Weights of a small transformer language model.
Size: 11 layers, width 160, 5 heads of 32 (1 for keys and values), MLP 640 quick GELU, vocabulary 8192, 5.55M parameters.
Architecture: RMSNorm before each block, rotary positions, no biases in attention or MLP, untied embeddings, normalized queries and keys.
MLP neurons of a small language model. Each row is named by its layer, matrix (down: output weights) and neuron, and shows model dimensions 0-127. Each number is 200 + 20 x the weight over its row's rms, rounded and kept within 0 to 999.
Before each neuron's rows, "raises" lists the tokens whose logits its output raises most directly, leaving later layers aside.

raises: "ures", "ure", "ually", "ual", "ua"
L5.down424,189,214,196,213,180,186,193,217,164,187,191,182,210,188,228,200,195,226,201,190,226,198,244,171,186,232,207,185,202,223,179,181,186,224,227,207,215,197,215,224,217,172,178,236,200,184,188,195,201,233,208,212,199,221,186,206,185,175,184,215,211,203,194,184,182,212,182,226,161,179,195,183,216,155,203,185,215,196,199,195,174,201,200,176,214,185,193,231,210,199,177,174,159,150,182,197,208,206,198,193,202,187,178,220,198,185,224,179,195,177,239,238,232,203,160,187,191,228,246,171,158,187,206,192,204,213,200,226

raises: "ro", "ve", "e", "d", "ous"
L7.down307,186,198,196,215,183,205,203,232,180,196,188,220,206,188,225,191,171,155,218,195,249,169,152,201,219,194,215,217,204,200,214,197,200,211,192,211,216,223,180,220,218,198,192,209,213,179,212,216,205,167,242,213,186,209,211,233,205,184,171,171,208,223,181,204,202,179,216,184,214,157,209,214,226,193,190,198,234,212,186,197,231,205,206,189,202,184,196,224,178,190,219,223,183,195,180,203,188,188,156,213,218,209,192,160,246,222,205,209,216,225,229,191,199,204,185,227,192,214,172,204,195,174,208,190,208,166,234,170

raises: "ments", "ment", "rian", "sc", " climate"
L2.down220,174,205,202,209,219,181,236,218,185,202,187,188,188,163,205,219,226,219,174,191,209,212,178,214,228,233,202,163,221,169,211,218,200,228,225,223,223,160,171,206,196,215,170,211,183,206,172,217,195,181,188,207,224,165,191,185,210,187,152,186,195,164,201,161,190,209,184,177,201,219,187,208,207,213,212,192,234,215,196,201,158,207,213,204,170,194,196,230,199,180,191,221,196,184,189,222,167,201,194,214,220,199,201,183,190,219,213,208,221,220,220,186,212,211,221,225,174,193,220,167,271,219,212,224,194,194,194,218

raises: "ym", "ax", "ap", "ance", "aly"
L5.down262,168,175,212,248,217,198,187,204,186,210,220,228,211,191,206,228,191,220,192,195,171,214,205,180,192,213,229,206,223,212,194,198,196,181,221,211,220,185,210,193,174,192,207,210,195,236,181,200,193,213,186,174,188,240,225,200,247,175,190,223,207,186,204,191,225,204,215,230,219,210,160,184,211,156,206,176,203,214,192,232,206,182,231,215,189,225,207,209,211,177,186,219,199,136,191,201,182,207,195,182,191,201,194,223,188,227,257,171,210,203,229,212,195,200,177,183,207,189,192,176,223,192,219,194,219,188,212,187

raises: "ually", "ging", "ged", "ken", "king"
L3.down626,189,145,144,209,213,190,193,190,188,195,222,189,178,181,218,208,213,228,177,190,213,220,228,175,206,203,195,197,211,186,180,186,247,209,189,255,192,213,175,227,160,198,215,226,187,192,203,199,178,213,191,205,206,251,188,228,202,223,180,224,221,203,186,198,188,214,216,202,192,187,218,201,243,191,188,183,204,210,203,191,185,191,195,148,192,196,189,225,211,209,215,194,230,214,200,206,194,216,181,206,176,173,195,201,173,205,208,209,228,232,218,225,199,177,184,209,188,200,188,190,178,191,155,187,205,204,216,177

raises: "ting", "hed", "pec", "phi", "light"
L7.down270,228,182,192,229,210,213,191,211,198,181,222,203,212,197,186,204,153,200,168,214,216,223,180,175,211,184,190,203,206,187,218,219,227,246,224,208,202,188,210,215,162,213,210,189,213,205,179,195,195,215,186,194,204,196,201,191,227,196,210,234,217,172,187,168,197,222,223,225,205,194,196,178,208,238,178,161,149,213,126,217,194,195,204,198,211,209,191,203,181,219,222,189,178,232,205,199,171,204,230,190,193,167,186,208,209,200,204,177,204,206,202,223,241,182,215,215,182,237,188,224,226,208,205,228,213,195,219,209

raises: "tar", "ches", "ties", "ach", "th"
L3.down198,202,184,226,192,226,152,202,231,196,189,226,161,205,225,226,218,207,157,200,195,192,200,230,194,183,202,189,244,234,227,193,184,208,215,204,177,186,186,216,206,203,225,184,235,198,225,186,192,203,205,184,205,211,192,192,204,198,207,228,187,206,169,212,170,254,218,185,219,205,193,215,206,229,198,180,177,183,214,195,197,160,180,173,206,216,174,206,153,200,192,200,209,178,171,201,154,183,179,229,207,213,182,243,241,197,199,213,219,182,183,197,200,214,226,197,214,197,184,191,207,224,197,191,162,206,212,214,190

raises: "ments", " Rico", "most", "ations", "ment"
L3.down163,198,215,178,179,180,207,220,202,190,230,199,194,205,221,194,189,205,217,201,207,226,215,210,199,202,217,213,231,182,212,180,215,232,161,193,198,207,244,208,245,216,189,216,183,194,218,205,218,169,196,217,184,220,189,183,217,199,164,188,231,201,220,215,182,206,187,195,183,197,183,168,206,209,224,193,188,184,247,193,199,179,163,197,166,203,157,207,208,206,215,199,197,175,212,201,195,148,218,202,227,227,191,203,216,168,210,156,200,182,210,226,179,197,198,204,174,212,185,206,163,222,197,240,223,195,211,178,179

raises: "zed", "lla", "rant", "st", "ated"
L5.down52,176,220,208,232,182,223,209,223,179,203,196,195,199,205,208,175,200,190,203,197,206,219,164,181,166,150,174,189,195,214,228,196,168,198,193,208,211,190,164,134,199,193,182,183,242,211,208,219,218,188,212,174,201,205,224,200,180,193,226,190,215,220,198,176,169,204,208,196,194,232,230,185,245,176,182,203,218,174,200,202,205,181,212,194,200,193,214,226,232,191,242,239,187,205,216,207,209,224,197,216,194,254,191,209,176,217,189,171,204,234,230,186,217,173,207,193,191,201,227,194,227,177,160,218,212,210,188,220

raises: "ual", "ually", " Goals", " follows", "hes"
L2.down55,212,202,176,189,201,197,218,181,176,217,203,236,204,196,201,217,182,222,172,192,199,224,215,201,174,237,214,203,204,210,191,209,219,204,204,171,207,209,210,201,188,201,237,255,204,201,202,186,203,210,199,194,210,206,201,180,209,181,218,264,234,186,179,232,182,221,207,156,181,184,164,222,182,208,151,176,192,166,188,205,161,188,210,206,201,208,211,203,158,165,155,200,186,173,199,170,205,202,232,188,208,190,190,196,194,185,216,198,178,212,212,218,213,196,168,189,200,198,193,213,183,192,214,178,237,220,172,200

raises: "or", "ors", "our", "d", "ess"
L5.down301,206,171,235,221,170,213,196,170,184,178,206,209,181,190,173,234,201,175,195,169,201,204,224,188,141,184,213,233,198,220,216,211,220,197,195,147,189,170,169,182,208,190,204,177,221,168,238,174,207,184,195,196,213,215,195,199,190,190,187,182,181,198,179,214,232,240,227,209,215,209,177,214,183,199,200,217,216,212,211,171,202,201,199,206,218,192,161,217,204,212,179,213,186,162,199,240,225,194,175,234,231,190,216,220,212,210,212,255,220,197,217,173,234,192,202,213,169,206,200,218,207,205,227,211,185,189,200,211

raises: "ias", "icate", "ement", "ng", "ious"
L3.down206,199,198,214,209,177,165,199,178,201,216,222,226,200,230,222,208,197,233,188,209,204,193,182,221,178,206,195,211,213,201,206,165,215,200,195,216,175,228,194,181,181,240,211,186,173,208,149,193,195,188,188,210,216,168,230,232,167,206,169,200,213,206,196,170,199,180,223,183,214,152,219,207,187,244,181,174,195,181,238,231,198,199,205,201,216,155,199,208,199,186,186,190,215,203,189,194,189,213,202,182,185,156,201,208,173,178,187,182,193,247,184,196,209,175,187,194,210,194,231,183,204,204,204,213,180,222,228,188

raises: "In", "On", "After", "During", "="
L5.down510,206,210,212,188,214,174,184,183,193,187,217,239,211,193,173,202,182,221,190,192,195,194,262,210,211,188,206,230,194,198,184,224,188,186,219,211,232,163,190,224,194,187,191,181,157,189,192,228,197,201,226,184,193,197,199,232,207,194,190,198,242,221,207,191,167,125,216,192,218,217,250,222,222,168,189,156,190,181,244,186,211,195,218,216,183,183,210,214,183,208,207,214,196,222,220,214,243,170,177,200,184,222,175,211,213,177,211,207,225,157,199,207,207,193,220,192,205,217,182,196,234,199,218,223,194,195,208,222

raises: "\n", " Succeeded", "\n\n", " Following", "atrical"
L2.down281,182,182,215,193,191,177,218,184,179,211,192,185,192,189,163,189,170,233,179,180,217,224,276,222,219,191,207,220,202,172,200,226,186,222,205,225,201,186,194,202,196,188,175,241,213,191,174,191,182,221,197,180,168,222,188,191,198,180,209,209,208,212,189,220,207,169,208,193,185,197,209,244,183,215,203,229,224,181,243,199,201,169,233,219,223,221,184,193,217,230,202,196,190,157,202,191,215,208,187,202,199,226,210,201,231,180,226,205,173,188,200,182,235,190,236,223,201,186,204,225,174,216,250,228,221,176,205,151

raises: "ents", "rol", "ely", "ures", "ente"
L3.down44,191,190,198,223,197,212,208,195,197,207,199,184,197,222,209,186,227,195,175,163,195,157,200,188,176,172,195,174,205,172,178,180,221,193,167,179,194,216,195,212,219,157,187,212,168,176,157,210,213,165,185,186,205,232,213,188,212,178,211,227,202,204,200,204,202,233,186,176,211,186,183,237,190,192,219,235,204,163,193,229,196,189,249,198,203,186,203,211,212,222,200,173,192,228,217,220,198,175,190,210,196,209,176,193,181,202,194,152,182,219,229,215,200,222,179,185,204,214,196,183,213,195,207,225,220,212,194,215

raises: " Following", " Succeeded", "\n\n", "\n", " Although"
L7.down466,203,191,237,190,173,176,202,190,167,195,186,203,221,195,179,207,216,208,163,214,188,210,142,238,199,225,200,220,203,198,186,199,203,193,185,221,225,155,166,216,193,192,197,217,207,161,200,205,198,216,220,142,180,243,179,193,186,208,187,180,229,219,214,217,214,188,206,214,173,195,221,203,211,198,217,212,182,184,230,189,199,196,244,193,236,196,187,224,233,184,218,194,204,170,175,207,216,165,218,192,212,195,195,190,225,163,221,198,215,181,233,191,198,174,200,233,198,202,195,244,185,216,220,230,201,190,214,182